From a checkpoint of a small transformer trained on Wikipedia.
Size: 22 layers, width 192, 3 heads of 64, MLP 512 ReGLU, 9.94M parameters.
Architecture: rotary positions, no biases in attention or MLP.
Training: a variant of Muon for these matrices, 537M tokens, 21956 steps.
MLP neurons of a small language model. Each row is named by its layer, matrix (gate and up: input weights) and neuron, and shows model dimensions 0-191. Each number is 128 + 32 x the weight over its row's rms, rounded and kept within 0 to 255. Numbers have three digits each. A neuron's up and down rows have the sign that makes its largest values positive.
A block is one neuron, or neurons of one layer that tend to fire together. After each block is what it responds to, as a language model described it from the Wikipedia text at the highest values.

L15.gate81:144097150155159146123137128140115135065186102124138099129099148087120093059101162061094148180109091105137107165130192061137136062148104138162112099174154130061161161114191156106139111169117071199118097137153175169131082138094143111141127116163182109187127130067131152218095121120100149155129231081128148089134080110107101107087111144113140144163132097136092109157186120118117107114079099155142074154147120140194145125146182110116144209141093110158154175142110169096163132115171170179147109130112134147116126090118127127075117103131114101116120091167148162110129118108140140113
L15.up81:136136107080167157111088107120185122200089169132136129119141093100090086111070098113134149103141152127115111147142103146147097134148149149152135105145148156111081122070131168095096168190130096132116160125142199126202166140136108114079103175142165092160162144132104126183077102079173094087171068095060180124123084157107140089062101180135148185183146151160136105139062129126130128141105180127168091126137107144072125153136138089089142091122157072153089135124055082166176080124155139170105159164175179102129150115148111136100081105134097089198101122134109144118110130103147111097
L15.gate100:120138134079097129106165126099160087116130101137106101183156087175183130154161121096168104128119088076133083154117101098108133093143180159137088120150115088139098122098152140113066149163137132128106089164128186176151115157046045136135122120156139196107055122098091125200137202129159034089146098111167128131097133126112112116076177092180136131116129201130142144124111090073115143128137189106140123153159074063099160104139164152098118175116124135132093150191159102116145146118168095117166125125136144143129142127067171180101142127139143067115141122144159081152157107177131130174
L15.up100:152146152121095133049143160111116113104162122144136130158114106156184057150120078083175170136141094135118124121132154122069141060137151092139159168123069159125158157100108151106094180140124093133157173135152142124155166122121116144162148100147144124120127161152129131178145112171132115124103143146165178130092135073152149108088130102198164169161157172084128089191150085138142193125131166047191098143146086117094146148161122184135115137130130226102148118149118168104098087196205153143103073077130163135134161133100148129138138085110138133085105079160101081135163161126097178067
L15.gate106:084108105097167160123105155098104089135143078123121126132142124154133124116138125082080104151087051106180128085155168108126163117117128087112093123075118141096077074118163144122102091156131092140092074138098124172168085143094098134114121147156178165149113141137077141133095123162142132070246144117127103106114057132173139150096154121119148081096111081142142132139210102212147070136109155095136130154151132109077080159195099108146186127179166157105104120181141156123159187153137098086141075113145067166111144139122106150139163107084086106187110155164151099138118095162115142129
L15.up106:125140175055135096115074128087148134090147109119158094144099123133124077205194153121142112092164152106149118175142140137142112081138117225112100096099106124114128199176152189075128104137094017137141134153118102138149096130102136100092091217172131105159146206146146123134150128134178109157128173153140103133156146200108125129126119176182127096141170129132075121107173096125056154100113129125132110164144134045134143090126191160176117143133134126095091086153138161126083165090136110084148178118173142125103163137127147133115135157154176122123130123176141123133088150085124112143
L15.gate235:101090161094124131078117119123119102090201089136151092136163095109106131165118185143187134123118080123132144148108119097137082130182124137119156138133162071161127058094113097090107131108105130170162062158137117133112096154144111137087092083151138134149083196128197161122160122142122166082125117099141131179140142141144093129090150106083102136063159112088158081109100088082145085126121112097166093149129068078106152170151148088114077152127073147105159108112103067134145136160140101144188129108074193195140168121081102085139140174168110109174181129119164065134068187115145102097
L15.up235:132142156111096139092115147122150187097076131138145166082143156152199139188068092122115098125141170170179137156120138084086112067156180094076154183174123109096145096144141126141142139191174138136127119097109143061091110163090164152090118105126171121166110134132131130195150173084170050071127104134139158143096109146083205133164134102200101144121113084124103111107136154175130110126112133186125083164119107054111138103121178150115091127095100125162096145114168055156147111128144123124175128145144159138115123089147173175119098160124141104122107112098111124096048094088145180177
L15.gate371:100119134143143101079064116122140116120079097109106126157188136119155106194142085141127104142139146123147174147190127085127125163155175135135139090135110136157083091123076122193114092173063124212095124112167163147173109118078133153102153167130122104110091077115121141111144118088082160105133087177103111188075133125120095071126144108123145134097085112172128133119090122091098131024088148127138096108121059161117155137197163172155154122176137102058121060152131070133043177073147106111149132108120102132098158112072125155115160148162128131080147109133117099138151091101124095126
L15.up371:130123091082145137109106030064188156115153105123178128132183108138127143161121157116180127071089079108141118118154057118084090051117126098130143136177178099132110161148147052137118111139077097158181135176151119128145100122126139117126108124117062117114157124170160131115133143138124133092149187109172171124136139174157170099131154128124143130189165135162167100144169095088118147097140147191175161131158077134140137195113119122088100136165126135132104124115161103108126152138139099169095116041169163077166169113099141086136085177166116098141105190169150180133142103081149166079
L15.gate403:085106138138084175069123097127164107111152148117163192151107121117156125135079083148165107091108150119094073118124109101132122114127104200148055133202110062110129116165146105113118108164149150108126181120212126147090091154090110146202138139126082104021144117072093132138150142145143106108157105090148130137118111158172151142159140134123114161148145141127087167179150166080086150099134114139123120138121097050086161150099126145125166073171064080134140103099136101102173185154146064158109167150146153128105179173146099163119087182130096161119143179155162095104147133140082112123
L15.up403:150096118113081115093140113143203161126164120166153123177146103123095124122120110122166074112034171115174149078161162115095114097156112150134107124165110143152114044141099068113040152147111095123106084118185110067176155107099083121147157078125132113170084125179138129128141131167070108097091119116122141168086121098122153114066082119118096106107084150182117160103147118111142130150140138119093085100145106076067070194156087179128169171159096113143121124129085152134120116157075123114146119148121143148139105146139122130141050080087133044122174140101107101170126163117176137149
L15.gate459:112057133113069173153165132137139174176139117139145142112134105139152153123151122143107131118136168107109184093120127123144118085129096127089085165148154103088095134147169136065109113089137109167147147080129151093100115147154150099126104118157108147109103195106104157128116089130121139149180129139146086178154140133101138162067133108072164129193129155133128065067188123109156151092170172084122111141183072108095120085088132173136059129024105162102118124103127105127111163162152103120179092112124138185093100128065149154131076132200105017098138136102186117097163137149118092126
L15.up459:178131097163125163096113140171117094158105146134157117203149173143114080114148111183119113121133081143047114063146151146110159174158072184119079137138121153150086119138135135127133102108109112151133180071173075142193141132115060129085114149184118099105088114134120159165143066156140154084125124099146083113149121103184071116109100108133146204189115127151072144148168160132106138095078106100126149136113108088163156157108152139181066141133095135182099162080178146122155149123118090109113120131165198124132126130098103188183155129122153077137172140060123125157147166131143122059
L15.gate472:036122101172155155165135119105089116146104118098108114117136150127096131153143088125110160132107119116113120134116141116126192134112160136122144121098143136143114168163095134132170110144148159124124121176167193096115132122161093154048131111195113114096119052173115187145238138168139091116089076086080147085069076092111203033151122107128137123164074164108109051115171107160091145107111120129131106162165115145176123102127176070141136150144170109145139169204151121138139174090156111142140130094125112171155179082182118148114146148131158141130139106146089121108120079107112078128
L15.up472:039098125088114107157111163084071089154125095133130130109158123146094151153110178069114133118116106089125138113117149115122112066158174117145131137127143166139139074131149109125145116129090143143071147151162164131197086186147119100125151097179141151119167108116099159153103174127171119097099064168124169071179059083089091131052125105124138057144132154146104093137100103152131119131113118140185143117140159077083125112120133158072173162147125151191107169084077160142138155139183119084154087073098098107138133148119126118110045158148085148128168116173120141143177037134103123165
Prepositions or final word pieces completing a verb or noun that demands an object, such as credited with, chaired by, regarding, facilitate.

L17.gate135:080040106145184129083131068168211131093093161123128081134058153163155160138083149225093124093160127101118144146178145070148143123158122219053142095099191082162145173091150111126153153129129125148155085142117163140098098117158131085139172131142084145107096174148150114108123109110128122103134120123118101156135166145125129084107101138139200084156071123132145152095068102103115123073117147131154123132171142147130143170118167160175103144132131086043126154172111114068137133130143116115074098124157098114150145111108139140135141134102108162141087121141107118146107100078077063100
L17.up135:107127157161180091114159121165112070112126112116158128153116127084141124160192131139167171087121135129146177112160109139102152151126131159096105092081146167135151142112109080130075129147123167074141133156181128170127107082084170144143121104127143143078137111121165092235183104094103173120129133138077141099115143095137093079109143195235097080140091124135175175141185086062096182141130121152127126121132100142145123115100128080197166116136182084101183099087127121117133137150124073097086089132173148108169097139107139179051104167123083155157127108114107097173120137129089140111
L17.gate339:097137122187181105143089091118097120069124122071138164101087123114135129135130169105110187166149126118163120095122139104143137130125118113139077119097099115138111150183088124051165134173099124137191145127120142162168151128088118119203070201135084148107187152125114134172153139118123174136135085142091092027139180077117070126112168155090155109118118114095083105163084105123112151102133139128080070181113067076120114166121141096169151172105097098172127144148101071119159086176107169133140115100122144129101095154132158072115103070178122132107113123131222094126126097157111142101
L17.up339:167094157161113113112150103094037086086084105176056164134118074124177129154149122152160065134166191139075041107110115144142158158134140169150131175123176128138128146120154173192070127134220181041148081125122133144140117084106078122110154190099163141129131108120121144127144111119112064127114146183176166121099120121161096070082125139148104107136095094143124111109122124178096140144113102116163070113064164132164088141097115114151129090153153132109120102128131100102109183107165090121069159138121139102118171147171111118121140096068145144134175148122109126136134102157061123125
L17.gate357:185130192111163137087108123133149103073058164099103082181114153088121104126148141193109121116145112169105120105167142111067091157151128145165076082156137092102129163163126184173110073120122124142170119106142120110142137129168128107179117162098124095108092142152145100157049074151125113131119161109132096128096159096136138166135147171213140049107184114104151089102110143114122163101064112143139121184185132176116113126130135098115112076054061173111107133091118087090108131068141120150122108084159123045175130129130133160110141127160109154099076154123108135152150100183155081092
L17.up357:159174159132166156127072115135153068090104106087064130130085117042188136154094114070153125083103138120196146113145128126199128087098129102088093145072116140110128112106133093114122083135122144115074086064166099130144109138152076136127185137097098153135100122140116094128144122124119087138125143167057169106126152128125087145188101092116115116123140152111124148213080094139140075134093114172111156144140139153148172086186081159188118180097144158134176131183086082093142102123089082075109108130143096154145153049132081129121127080148088135125097132111096114166118108166070108114
L17.gate461:140093136161143113173090060145146171095083197142102149134124211124108153134106117110159080129134125117138113138151139162091158098155140130160105138117175170156118161123139072111120120132148110126087117090149130105120123136126178129138094127132089120088038118063162145152147135118059146153132127148079118134152189127097193101104084155113119142174066122054128113123118206157130097149141152139192096142130154137067126113170197133140140139116072127088147120208146117009138165184089097153131122146153127148151113128142160157102168162096115093135146108135163100102159208161133142138
L17.up461:075125114162125094106155131174129099111130109122144162109159154143108118153113108114128099058178122084103128119146166087107096132138114071114146126058104110144152115088187100076113058099164110146167172190136097105090125093078121145104122121124158150138107193095124094132132083197087140123092173130080045152118102111140105145067103192177155128150100164099197162146088149163191113110074123139163127142128106127136152122110160187150139088138119093056158066153076111109105137116130092095126095100156129059098113136165150127158119114112123125135096188139076115142190171079145143083
Fires on closing == of wiki section headings (History, Geography, See also) and commas after introductory phrases, plus mid-word fragments like Plat-f-orms.

L16.gate52:118166097143152105074124068056089120134066114077150127117172146095081139082105086123121170119116156137126102136099135135141157172170134118150088099102088149013139115117140149091144139112135131155099133145136156151209075178091130036155143147152145137125084116145132128159135141098124139196133136106072117096113170093108108106128104130096128134089118141090097124182089133130124084122114111115103176159106111077140089087081175095132054114098132167161102120112112089129130082166084078134101133194118153122162170120099172102140115150128136140117104137186153144179135065142040106077
L16.up52:097177132111119084145126102090117130146136113067121151157172112168162080202152128111103148139151153100098172121129155138106182086122097123105143125069192097115105087152091042090140113107171165118140149149184074152118107167137164173141121074098130128178089122113142109144202135143121075159118127147066143149121090134136176127160091122105141177194122145104135102124119143122133180124130142062101109147140119101114139122092100122160093116175160075173116150109162096142124075157137159114163118177141093115091138138058160132072162110148040194155162107166071153117051146107101143155
L16.gate189:107058151135164087129100131133081147055107065062162103136111153130115108117074164110088075123093188093108136117058117115148102133091138186101136158124157149077163075139120111087146110110171167130105147084111116072123145103135094167175155157164069092109082124142123179146159098154127156168095200097114104095128131077088111106127150188075076099106156192100161122119110147161083145149093134098104115123130113092166114136136162134190100169175105155127110096142151076110124097120171058124132078174159103142131095117085181127103128158080150145126143159193141132151122156125085152103
L16.up189:128133104147165054114085099088106099095092148084121160114129115080151146107158145080153108157159125147147163117111170099157146111201104184172123148120106101123119124100175120139106126177158112104106143127156171137152063159152136115131108098152158125115054088109132057119132078148148136142129118163101141132160150125098144083126140193132158082155086175114091115190107152108072163156130105075137147204034188059165112104156142174118094163166128098123103103176097130104152195151125084112174152120058145114130161138159159091095056121098133171119108165184101137104123096123143131144
Line-break tokens in Wikipedia markup, mostly right after a section heading like ==Etymology== or ===Fourth round===, and also paragraph-ending blank lines.

L17.gate72:152164124083152116105121088096102113073122123114108146126136076096126169163130136098150124167128063095135135129191113141147137079132150149176119109154141099113147166127122117143124133146145114123138119155130195090160091129071103088179112175154141177069000118148108169103091139167095110134162110066091138195134170166125162139075129156158165177125111152123032075111172094101167209093138146103114124103181106121095129151132132160119096179077128119134134137107096085131135130154150083144204090074100185118138128083133087113133082134133180130108114116132147091118156122122089097129
L17.up72:128099176126090158061101125108119082134113123129150110120114109155104189100127113163108055117135126158160186115113109070173147185219124131117145095133202065166124168095144199127132141144145118187148105144139163125156109122152070167111116145071118173139154140149137132171152145159092126160134139122127158123102146146133105145077178135148147109066136174085114068061104117084113147119158138190104141172030075055139132136128147115127121131179122072091112174114111100146152155129180101090146129130090101087175184120102141171156098130150136132121144151084129053142130121103160119137
L17.gate147:183114138087109176104146151096127156108096100196147110108153144103083158171154120195151129141138139149112133084187096089071097078112197162141079134153143129092151148191187096139116073147074090089141132168147121110147124102173144138157164078121110109133086128112122127120148114122082118109098140114066105130129132118118115127111166141112134175149098135143131080167163100117156138068143051113096061148096088126159179106137147138145114125157103130140127113080156131132139175163175070190176100069195211080191139129114101140127092130120173151117148156158204139113135152118130061111
L17.up147:136155143110122103155180156113094126115133082041151134143138145141122127070094121124135108161124118095132118140167117130165118204173159141106123111172099128081151070179108155201145107138156127116119066143040101149131161097125122187102189150099128115163138138122180132130129125161124092114128141083059091167100076107135098155118174133024125100090158102121109149139120102170094139133138125070139086134106114057066096138148176084144143089145109131142127094123192117169166111068140136142143111075092106095091152195068107111066116144150138185121176110167119094156121136124118153157
L17.gate422:132094135125100130112147135138117133143160105067134130218178159165183139166121109090122129148190139114111148126089191097119121117176140171159135104145164145054170129125138106148036176151192087118092149124126121142149103096119102125120056107157130190163101177144146122131133195093087153087128138123123116150067096155103161112102095152088147119194116126110054131065111159133166090087129177146090132102115044110114133111110150117228062109120138094168076125104126134140143125133166111146147112131102143095134148125158084060128146130168143120112153127095061130157105155100142159151
L17.up422:143159104199157117063167148102161087134135085156126115145120156141110134106133134069125100133056152122161137218107139154136154095078135131132084162140132136178126116129172082125119150168136054133131153104190101117121072135148119105094173090120112095130190173114183140094173093100105102104120135098119106132155158147098139069100129188145101100171175170158177075168169121120078139106074110109111106125164090096134151140092180123143100162125115109099161180126128135107150178135188145128139178124050140097121141134184168143135162102107155131107149183113149129086116186200190168139
L17.gate477:171090101107144082107146095101122098161125050111137140117148122161093088137066110155143099090143087057177096084135130129139164078059136126159106125181096137119125145108113138091089073098111171068149185134127095126147084090098137179132167124142125127139156100147081113149099082087129108125135106125075143070040113091114124152093168190089179099119126153075071113120093144161112120153128157104191126162096121106108168092084165098126153162127130154097122091167171088128089162159141082131145135160106131183126162157071104167143127119171110093109112125144126172188166143147203134087
L17.up477:110103145171157142179101110121100107140122097103082166074139109114138153092099113093140082145128130148116128084129099085110144135152111142139134136151066112131117114061178111158108116141102150094128051175145113161196103103091132154083074079137060185168131171121108191132128115105127075135104087092183148144109105061131108091032145113116075068110131170131110105127133146112095180131170135093202096181102123098117125140126098086119197108110161080124156116194173151116125131145176139093125153070144110127161123142078068143120108193174147076104145167113077128152120120124109143134
Prepositions, or the final piece of a split word like than/among/against, closing a fixed phrase after a verb, adjective or noun, e.g. similar to, shifted from.

L16.gate94:096117107170106060124143154119212085113131136160136102097096044116141139143100142083088150130055103103114099131116056162141151170102122183049139083148133094139131144109146110097085112117112072154097130136146146144137140123087117078149139084099135105092093149101140140117159155192118091133146143121098136132148076110150100146120132150087114113114078118157122128058117083121097174130111132137099053106142127170093163076095104134081138151158188154099117077080096078105162090111133141130179117127093134136091134148073128144117199127114106130085088106160043123092172160138215087141
L16.up94:067190109140113075144084111157125118130110143104088150168134127110146131161113144137147139083122121111144119193146131164165075126128125149187152125124111060116100142161142090120094069133133134134090122094155169223205116123155118185050126150081100098131089119160093164079116095134089136143100138102122156160160115127150131133148092141115171125050149120104134112080162152085178062128155148064092077165202164076079112147151102144105153175152210143091094097182177102157109154144131146138155105119152157131128136160110121163138141128137170123069091137152097175141154112151142127187
L16.gate121:133166103147086117117107191095135113188119136167102185112090087084151115104123118111144093120122096155104132147152125126136073147121100111131119135091088124184163122099168103047103110166074072172175073134081091139144141126134104113102137182152098151157119142036105138140102098146077103106127169127112134121137120107165131155119232143122107148083126129158175124095157177119074138103149111166151163125115096116065116119114099149154159148160129112115146124118119093110082109132174100107170053041122132135104082146089069179109124181144163107104130201160108141174173124161140202139
L16.up121:161081133131120136127154087158172100091173109149141128138156149117145137132120100111120053144100117127100108142125146126169202140101132139107127099195123126125132121150139131170081069055107105101176141097176154139152146092093128126133193117131092143111162075125176204117072146153151134136161092144148089118125058168084103133156131122148115031167160161225100141187120128114116146150099126089168141128119145133146116110132151097167140138139110233151082112121130158131117099159118125110226093073117129177143103097144071180102113167152126073083100138129166142129133155104168120167
Word-piece fragments inside a verb right after a subject, relative pronoun, or "to"/"did not", e.g. to·o·k, for·m, hav·e, oper·ate.

L15.gate34:114117101127136110124086118163185080125099094126113122111113122097183134112161140190181128040132094133164144140156085115115188089157137135158137114085132086098100144132171208131156100179139152181149084135176102136117092066176077165129131095180148096155083131147135114090163147089131128183192085138152130105101113101048144141080174129144198155124187177104150169098179112099114147133114114147134173155135163113116119126178098114110111178143169112137146125137116147158141116138138136094085074097108226091207176094134104115092159148115122140131152164113122142132162174124155094147
L15.up34:159129108161228137103130130128171096120159137088124144136113184152131127090127111160129136074125112103167174081150143113132135119150139139177123134143096118101166099109080128146111130127090143151142068122126122097099063119108084140133098106096160094071093179065072106127170189116107102079111109140079102097114119115146087109082105190102097105094113117122148074167120130137095172103165103156219102111044121144115157125154154106151112116076118083098130142194118116106123123056117171100126182142117158154070098063138127122139161065132155120127096159156041130158115166080106145174
L15.gate54:137143122123103086139125137121151143151122158127131126128102112141132129113122168135162141136133149130145137155141088098081113164155127100066153136150150069110145112091164148102141037120090129138119192126197140109130166201121121169136132148200083163148158109174163135196143127175169150150146180126116130148074125142090213118171117152105183160162163103090087152129090146113144183093152191111157173164151103094091148127144137163206072092135067138098136121076130163099141176130093086115111125136095163198102138082107161083131079187126139115146131157138117140124112055120185173070
L15.up54:132145133113140118143147179141081148132151164089116130167147087150123141103159082134118137080189160127104099179155129190111090179135138119065116129115179148174116200149101190135097098106119098139128180148128163092111106126081127121103132119117097097162122149113052157160112115135148135124143121139130102083153144108146203185099151095096191129114095186115137109097172129160147141084107194121131214178099103147157149030139143177106119143169131192143152117194125181139193148085136134148113076133108147190126129140080154064127119147158126116106146161119139110096136105127155106048
L15.gate118:156135191115094107082157093144132116104155177067084108128105211152161156123148113067146172145128174137077116125163112113172086194120137114164034154116130124133161138176116086150109136111080122123143090087122141118109117163138134128096079051121148138124129128154174111135102108100050101124106116126118101073131157093117130091109166143120134052165081144116112188139129119118160138120165166142173090081113167114118161084155132110164094135129157123186151155066134099137122119130120092055118154138105085122193159134135182107163187135170124081125131131093084125097108157091092054076
L15.up118:104096095126111144146155108097116172113090125111123118134095195099117091174112128160177125117145152161157128125105137129155119101183149099129090163122196129149081176180131174088036065122141083130097105087150105072108175159164161115144150119105158084174118118148151094109153102124125090081125134154105143115119096122145125127107073133111093166148183137122101180096118128173147172134116142122071124095060164121099117065098091085117072178105209146112118163100133150155152165128127140131088146144121139133179161165159164189170114142221082131201123086095062129145098122104100155138
L15.gate172:119131129134098172102151080106129149107074119105160128114174132104153186089215144139109170150118112108160130135105194074135156122151093141146107139123127144112121178145130201126156116097139110115077114102095170160183091143143104151130090102133122150113127107164224133140090186130075106097093124112125176119090139173124120158140152163135087114198078080095150124085100185135129119139124165070174103169109102096117154090152150118137147181146095122129111136194133166108149158134105114090097159145107177120203191121132054111126024165129127085172134134173080141093093133119113126090
L15.up172:124195071167140130100094057080083137100107149116098103141096090148131168172137199113166137096075106067167119083173105137120139145130162201114096144116079134144132102092074159088112097136131153163128146121129031099214103148116170092145126146083084127110133153138141134116143090141135166103148138117101052055153127197080132133112178132091077089162146107128102155203124149121186123117120149107099151117178145091118119085149132119155098106151134099132139161140154158139152184135128123106101046134112136087156161098133161119114143116094157194138091106157088115139155167099124122096
L15.gate197:157066159085165151161149102101114084110091100148153123105153172113102163125180114175059143065140103071083162057093132177109177144152107152155160130128135142101144069165123127127118164122110123071165106138130095174184107178076158118110113099161140118165115127172180169159107083214105137084155109078123099139144112104170122088117166096124148067107077082113140144106076211102141119142088103126056141142125197117100153154105117075134098133126154127122095116094171141097144122149150127092102190127109156115135137148132158180179151179151108118079142122145123151111153132157066114155
L15.up197:102088161170149126149127216160148157085172177101116130086120134077123146155047074126121100179142100131109132101188118192099147149098089149142114100105113049126096116104127154155106154099185125128175093103103119169145113107130168126102119122104090112131139147081122126113188118089183135195160147159131146101079105074188104128094143118066112102127131084071188084096130125091086110129139097128108097180127155158093166154122098082125103088108074096087124083169126166124160084152160081130161142096109146099152104108118189138180129092169116093073115118124138097152113157156068111101
L15.gate251:115151097162125152113119090154156145157148129131080083164156093150077127135106091156147211135118105098101138145171123118122159149149021139175128144098135083127137146185078146113183173096122143153117160126133093119131143166122129141130124142188173102121080098109118202116146167155098140122135116093118135125135109168106070176151067163073148125109047163133073108096172138139126178215084210135190110120156129089177083116111099141117104123138171146132120144169179089151117157119055155103093087134102127147145184147153137108146129116133085148116064135092077096142104144105169143147
L15.up251:106087098164162115094121103183107155106083122147173099092161085079123134144112154147159115136117158117116151167119097102158063110049123104113130140157135104099136181141076127082150132188122184131096163172082153075115112085151126086148095078115137089142141128146152111151114074142100081130154123033147116145155151109123114184134130102154145216147082148115235067092167163136113136154152075169164105154128088081153161092115144115148160134108111101149121123107128200141103140082120170134141129072128132105105154126119175133097093166127184130084186161131154122165151124091182097157
L15.gate330:108158065085123147143135148151077105079161130101117075152144103155128151115149129110119140103138192083121132240162102080131072156140185154125098048132167132136111139143084118143134236136102124124105163155084069100201144113167081124079112134153127152152119149154138134129077130095152119082166162111129099129074110178129148168137125168096130106112139183104076134103096123156158189110140113178081184095131132117115108173144153153144072130114130163114118167144166105112110096118085203115091123101076093137123137118118088078127133135118157089153197125140125159096111076159122137080
L15.up330:099116148089167170190156089119145093117129122110120177142111170162096133112149127084086137131106190138098134181111128106164093166130124129098140166110133123088161107174116127125157129109184149186137154086104096143155132182046109154139174133117074096083087104129126154070046108105135159092080160146131093150120145101080125130070145166124104191103170129120062154142141169065144133089142101162146125137133091129111115094164121132148124084139153145153112101106095101140186211046090089109028089193089078185127135144135106123121130113092160131120129125169094120107160147095149139118
L15.gate396:094101121138175106071090145190146125101056070072140108127109111144129127182098115126111147110100170130068159095097131168112127117130088150109098132124139143107104135190133131132145102192090083126153153140115100120132174084175069114124135121126163117141084165157126114138109051168134124148138132091089162158112158112109113102150126184138106166123102155131159152157074118072108134128101108114138115134151144097157111127132084087186131120128122114149114132167139171143113136186117096000180108095144183090133099178129136139085124144124148076157153140188039150140165091021109097130
L15.up396:123115101165160130060032079133123146118122103108190098122176097131079112172075145092139130141201146108105160113170118134178164178133134164146102127145142117093148140129079109111176153120105176085160129134146090124126119122101133124126166115155123114144055191155160125144167087147133112131097112077074138137083164142093090065145138139118123104161096103119150119100138149107127132066181100073162084135118136155153106104194120077174110097135174099172148162127140144150129151120117079135136057120156168122165160164092196165157121185137121155149171148201085135106047102099099156095
Plural "s" on time units after a number (two days, 6 years, 12 hours, four seasons), also closing "==" of wiki section headings.